From a checkpoint of a small transformer trained on Wikipedia: 40.2M parameters, 684M tokens.
MLP neurons of a small language model. Each row is named by its layer, matrix (down: output weights) and neuron, and shows model dimensions 0-127. Each number is 50 + 10 x the weight over its row's rms, rounded and kept within 0 to 99.
A block is one neuron, or neurons of one layer that tend to fire together. Before each block is what it responds to, as a language model described it from the Wikipedia text at the highest values.

Word pieces after s-fragments. Middle or final pieces of rare words split just after a fragment ending in s, e.g. ostens-ib-ly, ass-ent, drops-y, abbes-s.
L3.down262:49 55 43 51 47 49 45 70 76 51 55 39 46 66 26 52 53 54 63 45 25 49 44 68 58 47 62 43 53 45 58 45 37 49 56 67 58 51 60 49 49 67 52 52 59 55 36 65 52 43 72 53 55 62 52 55 54 32 65 50 42 32 28 45 52 46 48 56 36 58 36 45 46 46 67 57 64 32 43 64 59 48 48 46 56 56 52 48 69 41 32 55 37 46 36 49 54 49 62 56 47 52 48 61 54 46 66 43 41 69 42 30 44 43 41 57 53 46 49 43 48 58 61 50 49 42 51 76
L3.down447:39 53 43 48 45 60 46 62 28 70 54 48 61 40 47 58 40 55 58 51 59 39 31 53 55 52 51 39 63 66 64 37 50 26 63 45 55 50 49 69 27 41 43 45 41 46 44 43 63 46 58 45 61 69 47 51 47 50 68 53 34 42 46 38 51 42 49 60 56 43 46 48 34 64 72 53 59 54 53 54 45 49 40 49 39 68 57 71 55 60 54 42 54 39 53 75 62 46 43 58 71 53 54 57 69 41 53 47 51 58 31 42 48 52 33 35 47 52 48 34 55 30 62 46 58 41 51 47
L3.down734:64 70 45 51 59 69 59 55 46 62 36 57 46 61 52 44 58 64 45 60 34 48 60 49 70 50 49 50 67 30 56 55 51 51 57 32 60 39 43 57 48 58 55 58 68 43 40 39 61 33 42 48 76 59 42 63 35 40 53 57 43 31 42 56 35 48 42 47 41 36 27 51 65 59 39 46 53 30 50 44 29 42 49 21 51 47 64 71 52 60 54 60 48 54 39 41 74 50 47 41 61 64 45 41 40 51 53 49 47 51 45 51 33 53 33 56 37 38 52 38 61 41 65 54 50 54 45 40
L3.down886:63 60 34 42 41 60 43 52 36 60 65 64 34 51 62 56 50 49 38 63 49 49 60 52 77 36 49 43 39 59 44 62 26 52 37 39 50 63 40 52 50 54 66 49 51 51 55 46 50 47 59 47 53 44 47 52 45 60 66 57 41 50 53 47 47 61 59 59 24 33 42 36 48 42 36 39 41 51 46 43 63 57 44 54 54 64 63 42 49 64 32 58 34 52 57 42 62 39 42 53 51 58 53 51 63 47 48 38 16 62 43 48 41 44 57 47 53 49 46 54 49 33 64 59 49 58 41 49
L3.down1029:49 53 50 53 50 52 61 46 47 54 50 51 35 55 58 50 53 46 34 50 52 35 53 39 72 36 53 53 57 33 55 51 46 44 53 56 48 62 61 30 47 72 44 45 49 50 45 51 53 41 56 45 51 49 46 48 67 46 55 65 46 51 70 32 52 63 52 30 61 55 54 56 51 49 42 44 58 44 52 55 46 52 52 48 41 61 58 63 40 56 54 46 46 47 43 45 54 52 64 52 52 56 44 56 48 66 75 30 47 55 67 39 49 51 44 50 52 49 36 39 39 50 52 31 50 64 45 59
L3.down1169:55 55 56 35 43 38 41 57 44 49 47 50 37 62 59 58 49 54 34 59 68 55 58 64 48 47 48 49 55 65 53 42 63 35 53 58 57 63 50 45 66 61 45 57 47 43 52 54 48 54 63 41 51 62 41 65 59 66 50 41 53 36 58 67 59 37 46 41 56 47 44 28 29 61 42 63 52 61 50 42 59 57 53 58 37 57 46 37 53 46 47 51 47 29 54 67 49 27 43 53 54 43 42 46 63 49 36 46 46 57 45 71 42 35 64 46 43 55 45 60 46 51 65 46 62 54 48 55
L3.down1270:32 29 35 49 60 59 57 57 34 56 49 37 58 55 52 49 59 51 51 25 47 43 47 27 44 58 52 53 72 53 38 43 63 60 45 46 54 29 61 45 60 36 53 49 49 53 37 47 52 64 63 32 66 62 47 53 52 60 26 53 62 55 49 61 55 48 70 32 45 36 50 64 45 59 52 51 70 55 50 53 69 56 34 47 66 51 54 57 47 36 42 55 64 48 61 27 71 57 42 45 36 52 50 52 46 50 51 48 54 59 40 68 45 69 53 36 45 48 51 60 51 61 62 62 57 44 49 31
L3.down1367:23 62 56 51 38 47 50 35 50 54 56 35 35 63 62 59 46 53 54 40 60 53 47 54 59 61 42 44 54 54 46 58 42 50 38 44 64 59 48 62 61 52 36 56 48 39 28 47 58 50 36 39 55 30 40 33 59 50 71 52 56 62 58 24 40 68 48 58 63 52 40 55 60 51 59 39 48 58 64 43 58 50 50 38 66 60 59 46 34 38 52 51 38 52 53 11 55 41 36 53 35 52 65 59 62 62 53 39 50 44 50 30 37 25 47 44 45 56 38 62 49 50 46 60 49 46 53 29

Personal given names. The given name, or its final word piece, just before a surname, in lists, tables and prose, e.g. Romana, Keith, Mao.
L7.down229:39 51 49 53 49 71 45 58 46 32 50 53 59 49 43 52 61 52 39 66 55 38 36 48 36 65 56 49 60 47 39 69 61 63 37 45 33 36 55 40 57 48 60 61 48 47 49 38 52 29 49 38 47 46 64 48 43 60 69 56 43 51 63 49 55 54 28 66 58 58 54 38 44 48 45 49 67 40 74 43 45 51 42 39 58 47 49 35 60 49 36 53 33 54 51 93 44 54 53 75 40 59 51 63 44 60 62 70 44 50 55 53 34 42 56 49 45 48 56 57 31 42 62 53 45 46 54 48
L7.down494:37 52 32 46 73 48 39 51 39 52 45 41 55 64 62 55 75 46 26 56 68 46 63 34 43 50 34 44 54 61 44 50 62 46 66 42 51 43 48 62 58 55 61 64 56 38 53 58 49 63 55 41 44 60 57 42 54 51 48 50 55 50 40 74 71 47 58 33 38 44 54 39 27 54 53 58 38 39 55 61 47 66 48 60 32 63 28 45 57 42 41 67 64 52 45 39 50 67 66 49 52 49 60 37 35 55 63 53 42 58 53 57 52 41 74 50 38 54 53 58 40 41 54 65 57 55 51 50
L7.down591:44 68 58 46 45 61 53 53 44 62 70 46 67 40 51 46 41 44 42 42 60 62 51 55 17 52 52 44 57 30 37 49 40 46 61 46 39 50 61 49 48 40 37 59 69 51 65 46 47 41 45 47 48 53 41 56 63 62 40 48 61 44 50 54 57 62 56 36 58 52 49 42 38 59 49 50 55 57 31 56 53 45 55 49 48 31 34 60 47 37 50 49 48 81 57 32 48 54 35 58 54 62 46 50 47 46 55 52 55 57 60 64 47 53 51 52 54 57 61 60 58 56 38 35 62 36 51 47
L7.down1609:49 55 73 33 37 45 56 35 54 61 54 52 59 49 70 23 46 54 43 58 63 52 46 51 42 49 50 52 57 56 40 46 51 57 57 39 39 54 42 62 35 41 38 35 60 45 53 52 20 40 45 48 53 59 53 43 49 63 57 56 55 42 45 57 67 56 51 41 66 48 54 35 43 63 31 40 49 68 40 56 55 61 36 44 44 30 60 63 34 52 46 50 41 74 57 24 59 54 38 50 45 57 47 44 30 47 42 51 65 63 43 52 66 39 58 46 53 53 57 57 38 59 30 51 61 37 44 44

Foreign name word-pieces. Closing or middle word pieces of multi-token foreign surnames and names, often Spanish, Portuguese or Italian, e.g. Cab-ral, Cas-al-s, del Pot-ro, and occasionally of foreign title words.
L8.down687:57 51 32 50 55 50 58 59 49 33 43 43 53 43 42 36 56 42 54 33 60 63 40 49 41 70 56 58 54 41 56 49 55 52 46 59 45 43 37 50 33 43 40 64 63 65 46 23 49 59 30 57 51 53 47 27 53 67 37 44 48 36 56 46 45 45 59 55 44 50 56 48 43 61 43 53 54 55 53 52 59 36 25 43 54 51 57 61 29 32 47 49 67 50 55 54 43 53 25 40 43 33 59 53 50 34 37 34 48 49 46 47 61 61 47 44 75 46 63 43 52 46 47 40 46 44 46 49
L8.down1484:49 40 39 41 59 49 41 37 46 34 56 75 38 43 56 56 57 50 42 65 63 48 54 67 41 69 37 52 52 49 43 39 56 44 45 47 49 41 60 62 50 55 41 52 53 69 62 64 53 50 31 62 60 47 54 28 39 43 50 40 48 47 60 69 66 49 29 61 46 59 53 50 57 67 49 68 31 54 51 48 41 64 38 39 29 44 54 63 54 47 37 34 44 49 64 71 45 40 57 48 57 53 40 44 44 68 59 48 51 60 52 50 47 50 53 53 46 40 50 46 48 55 45 28 57 60 51 25

Pipes between table numbers. Mostly the | cell separator in sports statistics tables, after a small number like 0 and before another. Weaker cases are mid-word pieces of foreign names (S-atsu-kawa, F-ij-alkowski).
L7.down412:62 49 63 50 48 47 64 55 55 50 43 52 34 43 33 58 59 45 50 52 49 46 28 55 46 38 65 51 31 64 36 55 64 47 41 58 52 59 53 46 54 48 67 50 65 67 55 30 39 67 50 34 41 50 42 29 48 54 54 71 52 45 73 52 44 42 44 46 44 44 52 47 45 55 65 38 42 45 43 50 40 48 42 44 47 52 43 55 48 50 50 55 46 63 55 51 39 41 60 50 49 53 39 68 46 34 72 42 59 24 51 53 33 48 47 63 61 74 44 45 50 59 61 51 39 49 60 55
L7.down1102:45 55 32 42 51 62 48 48 66 48 42 60 67 34 34 73 59 58 49 49 44 61 44 37 40 56 58 53 51 50 34 46 39 43 45 54 55 50 64 37 51 43 52 54 55 59 58 68 67 32 47 50 60 45 63 39 38 36 54 51 49 61 49 47 52 49 52 44 39 51 39 49 41 50 41 44 58 51 40 64 26 67 59 58 46 35 54 51 46 52 43 46 58 53 61 45 65 42 44 39 44 35 63 54 58 53 38 68 32 58 61 38 54 44 59 55 55 32 40 51 57 58 63 43 27 56 58 37
L7.down1312:48 51 62 43 53 61 47 48 54 53 65 45 56 62 61 52 52 47 50 39 76 71 42 46 41 52 52 58 50 40 58 48 51 40 39 56 49 34 58 65 49 45 57 64 43 44 45 58 57 63 54 43 60 68 60 29 33 52 54 56 73 28 50 59 66 40 55 42 50 52 48 36 52 40 47 42 42 50 54 54 53 46 42 43 39 50 62 45 30 51 66 66 56 52 46 48 64 39 63 68 41 64 45 47 47 42 36 66 57 53 31 59 56 35 58 55 38 49 49 52 39 72 56 79 50 58 45 48
L7.down1411:61 58 43 29 44 61 55 61 44 59 52 51 44 37 37 49 55 59 70 59 59 54 53 51 49 52 54 44 46 51 55 48 55 45 41 52 54 54 82 48 45 54 53 36 57 50 55 36 34 51 44 37 46 59 49 65 50 52 53 52 50 60 44 63 42 47 45 43 57 59 44 46 57 57 53 57 42 63 58 60 45 48 48 53 32 47 46 48 57 47 47 42 48 42 51 50 54 40 53 37 58 37 42 50 63 26 42 56 51 46 59 38 57 53 34 42 48 56 48 46 64 48 61 54 48 49 50 57

Table separators after numbers. Column delimiters right after a number in Wikipedia stat tables, such as pipes in sports stats, medal and election tables, or slashes in career lists.
L8.down1411:56 53 45 53 45 48 48 64 58 59 57 46 59 45 57 44 66 47 49 53 45 44 21 55 44 58 78 49 66 47 48 44 69 35 55 29 65 51 41 52 56 33 40 37 57 52 52 30 45 42 54 45 61 51 38 47 45 37 48 31 47 50 57 37 55 47 71 36 56 61 34 45 38 43 62 25 48 56 57 38 49 60 47 54 34 54 63 45 62 52 49 49 62 56 46 37 46 68 44 52 48 47 34 49 34 53 57 56 56 46 53 55 63 56 54 58 52 56 28 48 64 36 44 36 46 34 54 39
L8.down1563:24 39 33 42 50 60 63 60 41 58 53 56 43 52 59 48 70 45 66 36 63 66 55 73 56 71 38 59 55 68 51 62 44 44 53 55 64 64 40 38 46 51 40 49 59 49 47 53 43 52 44 54 33 50 51 48 48 50 50 61 53 36 56 43 43 58 64 41 68 51 60 49 47 40 27 50 43 57 57 37 49 68 39 41 37 46 54 49 47 53 60 52 54 32 48 56 39 36 50 41 36 60 57 61 35 46 52 42 62 62 37 42 28 60 54 59 58 49 62 57 36 43 60 49 39 45 53 63

Final piece of names. Short final subword, often a vowel like a, i, e, y, that closes a split proper name or rare word, as in Mass-a, Card-ot, Cool-ey.
L3.down53:73 53 36 43 65 54 53 46 46 48 70 42 42 44 67 49 35 59 53 50 40 55 41 55 58 47 39 40 47 68 40 48 39 41 30 44 38 48 42 54 67 47 55 39 38 44 66 46 38 50 54 37 60 54 43 52 36 48 42 56 53 35 47 39 29 43 51 42 44 49 56 50 47 73 62 49 50 53 56 37 60 53 58 39 61 64 51 60 53 34 50 39 46 42 68 63 54 50 39 59 61 40 48 52 43 70 45 40 40 45 39 52 46 61 50 48 64 45 39 61 60 55 41 46 44 51 41 39
L3.down205:57 22 55 57 64 69 55 49 62 59 35 61 40 42 51 39 33 48 40 44 64 63 40 73 40 40 37 55 44 51 64 63 48 43 60 46 58 46 38 31 44 45 50 58 31 33 51 38 45 54 39 34 57 42 73 46 40 51 53 56 46 43 60 40 48 49 37 34 58 36 55 56 53 58 55 53 40 54 50 46 51 44 63 31 63 51 39 50 66 44 48 54 50 49 34 56 38 54 55 52 54 34 50 46 73 74 58 49 48 48 40 43 42 57 63 40 58 46 51 39 51 58 41 46 28 51 48 40
L3.down572:52 58 67 51 49 50 39 53 38 33 48 62 29 33 56 57 52 82 47 68 41 63 56 56 47 57 44 56 40 56 55 46 34 45 59 37 44 57 49 41 53 45 60 51 50 43 54 46 44 37 36 42 54 61 66 54 45 50 65 53 68 63 70 58 55 50 49 37 66 44 54 43 51 77 49 48 23 60 34 37 37 45 51 41 52 33 38 37 39 45 49 40 50 46 74 48 42 55 47 71 45 56 43 56 48 51 44 61 43 38 47 44 46 46 53 40 58 51 38 58 49 48 48 57 39 44 66 55
L3.down610:59 51 41 34 33 57 41 50 52 51 60 67 55 51 59 50 35 48 70 58 53 53 45 61 63 70 56 54 45 45 56 39 56 48 31 56 45 46 51 38 43 56 48 44 28 51 61 53 27 43 42 33 53 35 51 47 46 45 45 56 44 69 56 41 59 50 54 60 55 44 50 52 50 69 57 57 45 55 41 40 53 54 56 52 48 45 42 29 57 51 34 40 44 55 31 53 50 53 60 57 52 48 75 41 61 47 60 44 59 36 36 54 47 42 54 51 51 35 39 34 59 45 45 46 40 44 53 27
L3.down884:47 35 44 48 43 45 65 46 49 52 62 43 40 43 53 51 68 62 50 60 40 54 36 59 41 57 52 60 56 55 52 42 41 64 52 55 55 48 49 60 53 44 47 55 42 38 59 53 49 52 53 52 51 33 42 64 62 53 39 44 46 42 58 42 51 42 60 54 23 52 59 64 45 54 52 59 52 68 64 47 44 59 46 63 43 49 44 56 50 37 58 38 55 71 54 84 22 52 38 53 60 36 55 27 43 51 43 51 49 36 36 69 47 57 34 50 55 53 33 43 46 53 41 64 49 46 42 56
L3.down1193:41 42 49 44 59 52 36 38 70 50 55 59 49 45 74 41 70 56 27 55 51 49 44 49 29 39 53 38 54 38 48 56 52 52 58 64 38 30 48 40 57 45 64 53 46 36 34 48 45 42 54 40 49 44 43 60 55 37 45 56 42 58 55 49 58 36 66 56 59 53 50 57 51 47 60 54 51 58 65 40 53 65 55 49 43 43 39 39 39 43 57 59 45 33 38 70 46 62 55 54 61 60 54 35 51 51 51 50 51 71 58 48 54 47 41 43 56 45 55 37 54 41 46 53 28 42 56 36
L3.down1287:42 40 39 50 62 56 50 42 49 39 45 51 40 49 56 41 41 39 41 20 49 54 40 36 36 45 57 44 55 49 57 52 60 28 30 45 69 47 44 63 46 41 51 48 50 42 52 52 71 45 29 34 49 40 51 52 46 39 35 40 44 37 66 50 52 35 54 55 44 64 69 56 41 59 53 56 31 60 60 50 36 50 48 65 55 73 34 49 63 53 41 59 55 44 39 88 40 68 56 63 68 46 48 46 62 45 65 63 41 41 56 62 48 41 55 45 54 72 26 42 52 28 55 58 33 51 55 49
L3.down1497:60 59 71 50 57 50 36 31 37 38 50 36 53 61 81 59 61 50 37 49 68 52 66 40 34 50 42 53 38 35 42 43 32 39 47 55 46 43 56 47 55 47 45 58 62 25 58 52 54 50 55 39 42 40 48 57 56 55 33 51 55 47 64 47 52 59 45 54 40 56 54 62 45 31 60 40 72 62 52 33 46 51 52 57 49 40 35 43 59 47 55 70 48 73 44 95 44 56 55 54 46 51 54 35 39 40 43 42 58 65 42 61 28 58 55 57 33 43 59 56 41 56 45 61 34 53 47 53

Action and event nouns. Ends of nouns that name an action, process or event, often after the and before of, such as modification, repair, dismantling, addition, attacks, hydrolysis.
L8.down443:49 50 48 48 63 55 43 29 46 46 48 49 48 62 46 52 43 30 49 67 59 45 33 70 57 45 50 41 29 78 37 59 58 72 57 39 47 36 53 65 53 76 56 46 53 49 55 47 49 59 51 40 52 33 50 43 45 54 48 57 67 44 52 54 50 51 40 53 36 67 52 46 44 55 50 48 45 42 48 50 62 60 61 52 47 38 63 65 33 52 59 48 55 43 41 32 51 66 48 30 49 46 43 70 39 52 45 51 45 49 60 59 56 42 64 55 50 54 39 49 63 69 58 36 48 49 67 62
L8.down1850:64 50 38 36 58 45 46 53 33 56 55 32 36 50 54 56 54 52 66 56 46 33 50 43 51 67 58 49 62 49 46 45 45 40 49 79 50 43 64 43 45 51 60 50 63 56 45 37 48 56 28 59 58 60 39 56 39 59 46 44 38 40 63 56 53 55 43 34 49 50 51 56 55 44 55 48 59 38 45 43 42 54 40 64 42 36 53 47 55 59 53 66 56 49 36 53 43 47 54 69 52 53 55 58 53 59 59 32 49 74 61 48 54 46 50 63 59 74 38 37 59 41 53 67 41 49 55 42

Mid-word fragments. Word-internal pieces in the middle of a split word, often inside quoted titles or terms, such as Wre-ck-ing, resched-ul-ed, encry-pt-ed.
L7.down177:41 58 47 55 59 57 43 47 56 32 54 52 44 69 53 47 31 52 63 49 44 41 59 46 55 53 55 40 41 54 40 45 32 50 82 64 43 52 56 52 45 58 41 54 48 50 57 59 62 24 48 37 52 52 41 56 47 45 55 49 39 55 51 51 41 51 52 50 39 60 48 38 78 34 70 42 47 38 50 58 56 42 56 43 43 42 60 62 53 52 53 54 56 54 44 69 49 37 51 41 49 62 58 52 54 39 57 47 39 49 54 55 52 61 39 49 48 57 47 63 53 45 46 52 40 58 39 42
L7.down877:57 41 26 62 56 48 54 68 52 60 48 67 29 58 63 36 40 54 55 52 55 44 50 55 41 38 74 61 47 52 40 60 62 51 57 21 69 48 50 54 53 54 47 66 48 41 53 62 41 49 57 41 71 57 48 53 60 49 47 50 62 34 45 48 36 54 45 44 62 39 45 44 27 53 53 48 32 37 62 57 60 72 52 51 44 44 58 54 44 46 55 41 46 45 50 61 51 59 45 32 47 57 47 55 55 54 44 45 80 60 57 55 45 38 17 57 53 62 48 41 48 56 40 40 47 41 41 59
L7.down1057:65 48 29 48 39 42 27 63 41 63 33 48 52 37 62 46 53 47 55 51 36 62 71 53 53 50 36 31 42 55 57 51 67 57 61 68 60 57 45 62 58 48 60 46 53 53 54 64 46 45 36 39 69 32 46 40 51 53 49 57 63 57 37 50 44 66 48 61 42 46 41 45 48 51 50 26 35 38 54 63 35 61 38 57 37 42 62 44 40 62 65 61 39 67 40 52 64 53 56 41 45 46 54 51 37 56 46 51 41 40 55 44 63 36 41 42 61 36 41 61 59 67 40 45 47 54 38 64
L7.down1238:38 50 61 65 49 42 50 56 39 55 62 48 64 63 71 58 38 72 34 55 44 50 45 45 63 74 34 47 44 28 65 37 51 42 45 70 30 61 51 46 46 58 46 57 60 40 52 51 54 35 56 58 47 55 33 45 39 42 43 54 63 50 47 50 56 40 56 46 50 42 28 48 60 54 55 45 44 45 46 62 53 52 50 43 51 46 54 50 42 52 52 52 60 44 59 50 52 71 43 37 38 53 41 48 54 47 58 53 29 52 39 38 54 44 41 44 40 52 38 56 45 50 37 62 57 61 48 44

Stats-table cell separators. Pipe separators after numeric cells, dashes or scores deep in sports statistics tables (e.g. 0 |, — |, 5–7 |), and occasionally mid-word fragments in prose.
L3.down369:60 54 33 59 53 62 57 36 62 57 37 51 41 47 50 48 59 33 52 47 52 38 44 64 58 27 53 52 41 62 36 44 54 32 37 31 46 56 49 44 74 45 39 60 52 66 45 39 48 61 41 35 44 59 62 47 53 50 60 51 50 59 67 62 53 53 56 56 45 49 58 55 51 61 42 65 45 35 27 43 57 58 53 59 38 51 51 55 46 53 45 33 54 52 59 43 46 62 36 47 55 66 59 50 63 60 46 50 56 48 33 49 60 57 60 57 60 56 77 51 32 68 41 49 53 33 52 48
L3.down709:47 45 38 50 67 49 45 63 49 41 55 52 26 31 39 32 63 44 41 51 64 26 58 46 24 60 53 59 47 81 42 33 41 50 40 60 52 38 39 42 41 51 59 42 47 66 47 58 59 41 35 36 35 54 49 43 50 60 38 38 58 51 54 45 41 48 63 42 50 55 58 53 56 61 50 55 55 51 49 67 51 33 56 66 47 45 46 67 69 51 51 46 52 56 56 47 47 44 45 36 62 56 54 39 59 62 51 48 56 47 43 46 30 44 45 53 50 42 37 45 41 56 57 41 52 45 38 39
L3.down1050:60 50 50 60 35 45 53 35 38 61 49 52 36 27 57 47 52 60 59 42 66 51 42 31 51 46 45 35 55 43 38 44 41 62 54 41 62 53 75 48 37 26 43 55 54 56 53 46 51 34 66 43 66 43 44 56 46 46 47 66 43 41 47 39 49 49 61 57 57 58 33 44 51 45 37 59 43 51 46 59 43 43 57 45 39 38 48 60 39 47 57 40 46 43 46 45 51 42 56 60 57 55 57 47 47 64 45 43 47 39 50 30 41 47 48 56 46 60 42 38 40 48 40 66 58 61 62 54
L3.down1163:52 53 57 61 28 54 40 45 30 51 50 45 59 46 30 60 57 44 52 47 48 45 63 50 45 48 59 59 54 48 51 35 53 45 66 47 42 47 54 44 58 58 59 50 51 43 46 50 52 43 51 27 35 43 34 61 45 69 51 45 62 65 60 57 58 56 57 59 46 49 51 61 41 58 38 50 58 44 47 40 63 45 48 52 58 57 49 42 48 67 46 46 54 46 58 50 46 47 45 43 34 46 55 61 38 58 35 36 49 55 45 55 69 25 54 47 61 63 59 72 56 60 48 57 57 51 68 56
L3.down1373:50 48 52 56 54 52 40 56 56 48 49 57 40 57 67 65 48 58 57 53 56 51 55 38 41 55 63 49 43 54 54 52 49 50 44 59 36 55 51 44 49 46 46 60 48 44 61 54 48 44 52 49 62 38 42 55 51 53 38 69 60 63 43 41 43 51 31 50 38 43 46 56 48 63 45 58 49 62 43 39 28 56 48 43 45 71 60 41 52 47 42 54 39 51 56 33 38 52 61 39 40 75 61 54 36 48 61 58 44 57 42 49 61 50 73 56 75 59 46 43 62 57 43 46 54 44 58 51
L3.down1403:69 40 62 48 40 61 55 36 44 40 58 50 33 36 45 74 38 46 41 39 55 56 54 34 32 36 57 49 44 51 34 59 58 46 72 44 44 46 57 39 36 73 53 41 41 43 57 59 35 51 52 74 60 57 58 51 56 42 47 50 50 60 37 63 49 62 56 65 52 44 37 43 50 56 45 49 52 36 64 46 40 43 70 59 55 49 60 40 74 47 70 44 64 34 57 47 57 54 50 47 19 65 40 35 60 42 39 54 46 53 59 49 54 58 38 35 36 43 52 44 63 69 27 59 49 39 65 55
L3.down1695:38 33 23 47 48 50 46 59 42 36 34 69 71 48 42 68 44 51 45 54 70 61 53 30 53 43 61 61 34 39 52 43 35 46 56 46 34 38 64 58 57 45 42 40 42 47 67 53 29 69 39 59 57 47 38 39 47 39 58 60 56 32 42 57 46 55 54 50 54 23 47 59 66 65 53 47 49 42 47 42 43 53 49 54 53 51 41 38 45 66 60 47 61 48 44 58 53 53 46 31 71 56 38 36 49 56 53 53 61 50 65 59 50 40 48 30 51 29 66 48 51 37 50 51 52 46 61 68
L3.down1878:45 54 67 40 46 49 38 41 41 49 56 42 60 39 37 52 26 54 51 43 47 68 41 57 67 53 49 35 43 48 56 74 57 65 64 54 48 47 56 31 41 56 48 39 29 62 43 46 42 49 45 63 51 59 45 41 60 31 49 55 61 69 48 36 42 52 58 47 35 54 45 63 59 56 36 40 37 39 55 55 57 48 66 67 36 27 61 56 66 39 45 36 41 40 49 51 66 57 55 49 58 44 36 68 45 43 65 53 57 54 59 38 62 51 59 49 49 50 50 49 68 50 61 39 51 39 42 47